config.yaml
n_layer: 9
d_model: 160
n_head: 5
n_kv_head: 5
head_dim: 32
d_mlp: 640
vocab_size: 4096
activation: "gelu"
norm: "layernorm"
norm_place: "pre"
norm_eps: 1e-05
positions: "learned"
qk_norm: false
attn_scale: 0.177
bias: "none"
tie_embeddings: false
parallel_block: false
init: "normal"
init_std_qkv: 0.0395
init_std_o: 0.0395
init_std_up: 0.0395
init_std_down: 0.0395
optimizer: "muon_variant"
lr: 0.00457
lr_mult_qkv: 0.4
lr_mult_o: 4.0
lr_mult_up: 0.968
lr_mult_down: 2.0
beta1: 0.95
lr_head: 0.0143
warmup_steps: 200
schedule: "wsd"
decay_fraction: 1.0
decay_shape: "linear"
final_lr_fraction: 0.05
batch_tokens: 8192
seq_len: 256
doc_mask: true
train_tokens: 83210000
steps: 10158
dataset: "wikipedia_en"
MLP neurons of a small language model. Each row is named by its layer, matrix (up: input weights) and neuron, and shows model dimensions 16-79. Each number is 128 + 32 x the weight over its row's rms, rounded and kept within 0 to 255.
A block is one neuron, or neurons of one layer that tend to fire together. After each block is what it responds to, as a language model described it from the Wikipedia text at the highest values.

L4.up127 [160  99 121 186 129  88 120 143 131 131 180 112 126 179  88 138 101 118  66 130 105 140  98  80 120 160 134 128 121 104 123 133  69  96 143  96 102 123 121 121 160 103 114 136 178  96 171 107 125 176 139  58  86 170 125 147 151 127 110  84  59 123 150 124]
L4.up237 [ 98 159 149 159 110 168 109 133 120 170 114 109 110 127 134 104  75 165 141 126 109 147 137 148 138 162 184  70 159 177  83 130 155  84  96 169 119 175 122 110 144 184 129  90 144 156 138 125  59 154 140 167 134 129 170 195 151  82 155  92  83 172 128 116]
L4.up299 [ 96 117 124 129 133 156  99 125 157 124 144 118 140 189 143 140 111  88 155 115 133 120 118 162 130  56 116 133 167  73 105 184 126 160 133 122 130  70 182 158 116 138 118 124 112  97 101 157 111 177 122  90 147 161 136 152 114 130 128  90  94  88 170 138]
L4.up455 [105 135 103 115 133 139  94  98 147 181 174  96 147 188 113 109  82 145 142 101 143  55 134  97  32  90 117 144 101 189  87 104 170 148 133 130 153 107 180  91 143 170 167 140 150 109 191 187 106 136 189 113 146  66 125  98 185 124 157  99  86  94 118 107]
L4.up473 [ 73 154 133 104 111 115 159 138 174 122 148 108 141 196 137 102  63 152 177  70 148 165 134 136 112 132 107  93 148 142 135 120  94 127 184 110 113 153 131  95  71 150  93 157 130 142 134 136 154 146 140 115 183 119 119 225 140 136 161 169 150 138 158 139]
L4.up477 [ 78 114 130 129 107  90  51 131  92 146 120  83 217 114 161 140 121 120 119  98 188 165 143 148 103  97 133 159 200 169  87 134 158 123  95 109  99  88 121  89 122 146 161 107 113  51 173 140 132 161 141 110 158 130  98 162 165 140 101 171 111 118 131 150]
L4.up491 [146  82 145  75 190  85 160 120 173 115 140 171 170 122 143  89  89 184 111  81 134 153 109 122  84  96 148 171 126 157 141  92 150 131  98 166 121  86 141 174 127 102 155 101 116 149 127 148 170 147 158 139 104 112 128 131 130  90 138  62 110 187 202 125]
L4.up569 [105 146 130  95 120 104 163 102 135 171 125 155 116 198 153 123 134  86  75 140 133 171  74  73 124 149 127 117 131 186 125 151 172  84 138 150 122 134 142 134 116 132  95 143 163 158 184  96 113 131  95 139 118 133 173  91 112 129 131 133 143 144  76 123]
Mid-word name fragments. Short subword pieces inside rare or foreign proper names, mostly personal names in tables and lists, e.g. Karlij-n, Aziz-b-ayov, Mah-m-oud.

L2.up195 [167 119 100  66 162 127 154 125 157 136 139 122 206 120 220 167  95 134 120 169  84 130 119 152 132  81 104 112 152 132 101 152  55 104 149  98  64 118 119 221 153 174  75 188 113 125 195  43 103  89 155 137 108 149 136 125 128  77 135  99  91 138 153 118]
L2.up348 [180 125 128 122 119 115  93 102 182 122 113 123 150 118 113 151 132 156 187  95 102  68 145 173  98 150 130 115 112 170 123 186  79 227 211 127 131 103  35 106 124 138 123 116  86 202 100 117 114 121  88 128 122 137 198 127 111  92 132 183  83  91 138 120]
L2.up609 [160 120 116 142 164 109 146 109 100 150 118 149 124 128 141 177 143  98 127  94 125 129 157 132  89 120 112 116 131 139 167 174 146 166 181 135  93 103 125 123  87 219  85 119  80 158 130  66  61  74 155 112 109 141 108 108 168 127 114 167 119 145 152 141]
L2.up614 [148 129 134 129  90 122 158  92 158 167 174 138 146  80 132 200 158 136 120 110 164 123 163 170 136  77 134  93 149 146 161 116 122 140  85 130 111 110 205 137 123 156  90 156  76 164 166  88  65 126  68  88 105 164  95 117 117 178 122 151 178 125 194 100]
Coordinating conjunctions in prose. Joining words like and, as, but that link clauses or list items mid-sentence, often after a comma, e.g. ", and made", known as, as well as.

L4.up117 [120 129 120 135 135 127 124 139 103 197 104 138  68 119 153 167  78  92 141 106 182  98 150 160 139 110 171 115 127 149 134 106 141 179 141 136 160 137 150 183 102 163 114 155 123 135 114 116  59 115 150 100 121 166 139  82 152 148 105 125  76 134 164  68]
L4.up292 [112 104 111 149 143 127 168 119 127 112 176 209 135 163 157 187 141 114 102 136 149 139 191  95  44  83 109 144  85 169 160  92 132  97 121 113  65 169 101 144 105 109  84 129  85  83  93 116 124 172 135  94 110 106 131 185 170 136 117 114  82 152  76 109]
L4.up325 [142 141  95  93 171 107 126 172 136 104 128 199  71 163 162 168  84 104 135 151  68 159 136 162  61  73 105  95 108 149 161 137  98 126 132 145 126 181 133 120 134 215 114 166 146 142 161 176 119 156  98 136 108 145 127  98  91 187  98 163  91  95  92 117]
L4.up361 [ 74 132 161  82 111 124 133 127 143 170  68 119  60  96 123 142 175 105 117 147 140 124  75 143 106 129 101 127  98 113 170 145  98 180 152 120 167  88 134 183 141 198 160  91 104 216 132 144  97 135  99 200 155 119 102 145 121 121 142 134 117  51 150 123]
L4.up408 [130 136 136 108 159 102 187 114 148 208 142  99 126 140 151 165  94  97 145 168 176  89  93 134 160  89 131  73  86 136 161 132  88 142 107 161 175 172 136 129 122 160 125 163 117  98 104 131 107 113  95 139  54 164 136 110 144  74 109 162 103 171 135 146]
L4.up519 [108  68 108  75 139 130 177 124 109 113 149 180 105 152 122 175 142 121 127 127 127 110 182 152 133  79 124 151 105 199 153 129 142 171 186 166 139 125 117 141 141 177  89 170 155  60 122 136  86 161 198 133 161 135 178 109 165 100 121 181 130 152 152 132]
L4.up555 [ 98 156  38  79 140 143 134 129 185 179 136 135 140 112 162 138 116 116 138 186 150 118 103 143 121 122 111 161 102 140 115  98 121 177  59  96 131 141  92 130 156 131 171 146 164 166 126 112  49 180 157 109 127 139 163 148 131 115 165  79 141 168 135  73]
L4.up568 [129 118  79 151  77 118 207 110 154 169 130 115 125 122  97 177 103 139 142 176 111 168 128 101 149 123 103 128 100 174 123 156 131 199 170 212 139 117 168 129 141 129 146 163 164 102 161 114  96 124 176 160 158 109 124 163 152  93 126 163 121  74 131 164]
Paragraph break tokens. Tokens ending a paragraph or section heading in Wikipedia articles, mainly a period plus blank line, also heading markers like ==, ===.

L5.up160 [134 109 117 128 118 154 181 146 150 126 179 161  91 114 135 115 137  75 104 188 147 113 157  99  97  78 105 124 146 135 169 137 116 172 135 105 109  68 131 128 102 137 161  95 179  27 107 132 128 118 150 185  75  96 137 151 117 160 141 117 151 154 155 120]
L5.up513 [153 121 131 161 201 143 112 180 153 136  98 128  75 175 129 146  83 123 187 204 109 118 121 137  94 101 105 158 180 144 132 135 161 162 110 107 137 102  73 127  60 153 121 146 100 152 129 137 121 151  81 119 142 177 174 122 152 143 128  64 156 126 139 137]
Paragraph and section breaks. Tokens ending a paragraph or closing a heading, like a final period plus blank line or a closing == or === before tables, rarely words like "must" after "all".

L5.up413 [ 61 135 151  64  72 170 185 149 136 137 129 132 172 171 116 144  61 104 110 123 123  75 152  56 112 103 121 122 164 164 169 152  91 117 108 181 118 135 132 168 128 145 112 195 169 106 115 153 139 128  75 114 123 109 147 157 129  99 109  70 137 145 116 154]
L5.up421 [105 171 119 109 128  96 174 145 161 131 153 147 109 118  76 137 152 165  91 104 157 114 131 112 131 116 148  77 128 142 142 155  78 129 132 210 115  86 117 131 154 154 148 184 126  77 142 159  68 184 145  91 115 109 108 112 159 101 127 134 177 120  96 134]
Mid-word syllables in names. Vowel-consonant word pieces (ar, al, as, az, av) inside proper names of people and places, often foreign: Sak-ar-çäge, Som-al-i, Abb-as-i, Miy-az-aki.

L5.up121 [ 88 145 130 219 128 124 113 104 144 156 131 147 169  98 106 121 132 142  69 103 158 143 159 149 102 110 123 130 104 147  75 148  86 195 150 135 118  95  81 138  93 177  97  77 188 123 156 131 187 162 122 160 110 124  96 106 152 146 112  76 171 124  74 125]
L5.up267 [106 151 140 133 115 131 177 127 111  90  69 130 136 144 132 163 131  80  70 127  86 186 187 100 166 116  45 130  86 154 134 141 111  83 116 115 131  94  51  91  78 100 108 142 191  98 169 132 163 147 102 197 118 103 123 230 157  88  97  83 150 118  77 110]
Conjunctions inside headings. Fires on "and", "&", "or" and word-endings within short titles such as section headings, committee names and table labels, e.g. Recognition and reception, Public Works and Reconstruction.

L2.up151 [118 109 131 114  56 103 189 116 121 134 148 116  84 127 156 169 112 135 148  84 121  76 167 124  65  92 128 150 103 174 157 134 133 124 175  70 144 142 129  94  98 159 183 126 113 141 111  79 150 181 143 166 146 143 175 102 132 114 128  62 113 109  70 143]
L2.up194 [124 135 113  75 162 106 165 172  71 173 138 153 126 216 147 112 121 127  81  68  95 115 139 107  86  89  89 145 142 183 185 101  69 110 114  60 107 160 142 104  92 164 148 114 159 155 149 163 123 108 182  62 156 144 170 161 183 116 129 141 130  78  81 104]
L2.up327 [138 179 117 161 118  85 156 143 132 172 183 147 143 138 156 142 211  66 177  83 111  92 118 135 130 113  59 128 196 165 121 109 125 106 104  86 105 161 141  43 165 179 100 127 115 113  64 104  92 128 122 117 121 180 204 122  93  84 147 194 134  92 146 147]
L2.up345 [138 186  68 107 110 132 150  98 123 230 169 116 123 163 137 159 149 135 149  86 138 107 149  76 131  97  81 144 155 232 134 100  93  90 113  75  73 168  84  87 116 177 102 103 145 151 134  75 115 145 120 104 167  93 139 168 173 135  99 147 188 118  87 185]
Football text word pieces. Word-internal pieces and table pipes in sports and election tables, mainly football text, e.g. "mier" in Premier League, "as" in "played as", "amp" in Northampton.

L4.up1 [118  79  66  95 121 172 156 126 130 132 142  98 167 159 144 102  95 169 133 129 131 114  97 103  82 114 136 179  91  86 131 137 118 126 130 142 124 119  85 176 103 142 136 138 138  77 173 117 130 112 145 112 116 106 126  79 149 145 133 135 100  89  75 154]
L4.up16 [126 169 151  69  98 161 104 102  76 156 171 142 100 125  91 131 154 107  84 133 123 113 137 197  47  94 138 148  83 118 126 145  69 175 181 140 102  83 175  94 117 143 128  99 179 114  96  89 144 121 119 156  94  95 105 130 148 121 155 185 111 139 172 118]
L4.up37 [114 155 117 233 166 136  83 136 150 158 136  95 155 193 114  86  83 115 113 135 152 112 122 104 122 104 146  88 167 141 104  61 100 159 142 141 180 119 122  76 100 162 122 159 159 115 172 161 102 138 173  70  85 124  87 115 110  59 104 132 168 146 161 107]
L4.up38 [164 163  92 103 150 136  96  88 123  80 163 178  94 103 120 190 163 125 164 138 119 166 118 131 145 136 105 135  99 152  81 122  76 181 122  88 144  97  65 127  82 102  92  94 156  93 153 140 157 146 174 171 144 127 140  80  98 157 109 188 147 130 154  93]
L4.up80 [ 84 158 101  81  79  95 143 130 151 203 181 146 146  80 104 158 138 174 115 127 130 124 128 128 119 120 113  98 135 151 171 118 142 147 153 142 129 182 178  83 140  98 112  95 108 123 134  89 117 189 141 116  99 114 114 108 149 158 178 139 144 135 170  94]
L4.up315 [ 99 133  96 106 127 162 134  75 109 156 149 113 152 106  73 114  88  93 128  94 156  91 124 169  97  81 143 142 168 120 154  94 129 164 137 140 155 120 122  93 136 116 101 115 148 117 151 109  91 131 116 161 180 133  80 131 108 130 134 134 167  99  96 132]
L4.up504 [100 145  96 112 110  74 136 121 157 148  94 130 141 160  69 157  76 150 142  71 115 107 124 173  33 112 111 164 117 103  80 141 180  91 121 137 176  91 161 135 152 169  90 183 115 184 173 107 213 133 193 157 157 125  89 149  88 120 128  71 166 163 131 128]
L4.up549 [121 161 124 133 143 140 137 150  45 101 104 131 154 141 155 166 114 148 114  82 121 100 140 217  73 154 154 145 151 109  93 156 113 175 160 154 105 100 102 133 125 175 101 181 156 130 118  75  84 134 102 136 175 101 144 136 126 133 106 136 145 111 155  87]
Coordinating conjunction and/or. The words and or or joining two nouns or adjectives, especially in section headings and titles, such as Education and career, Ministry of Commerce and Industry, Qualification or relegation.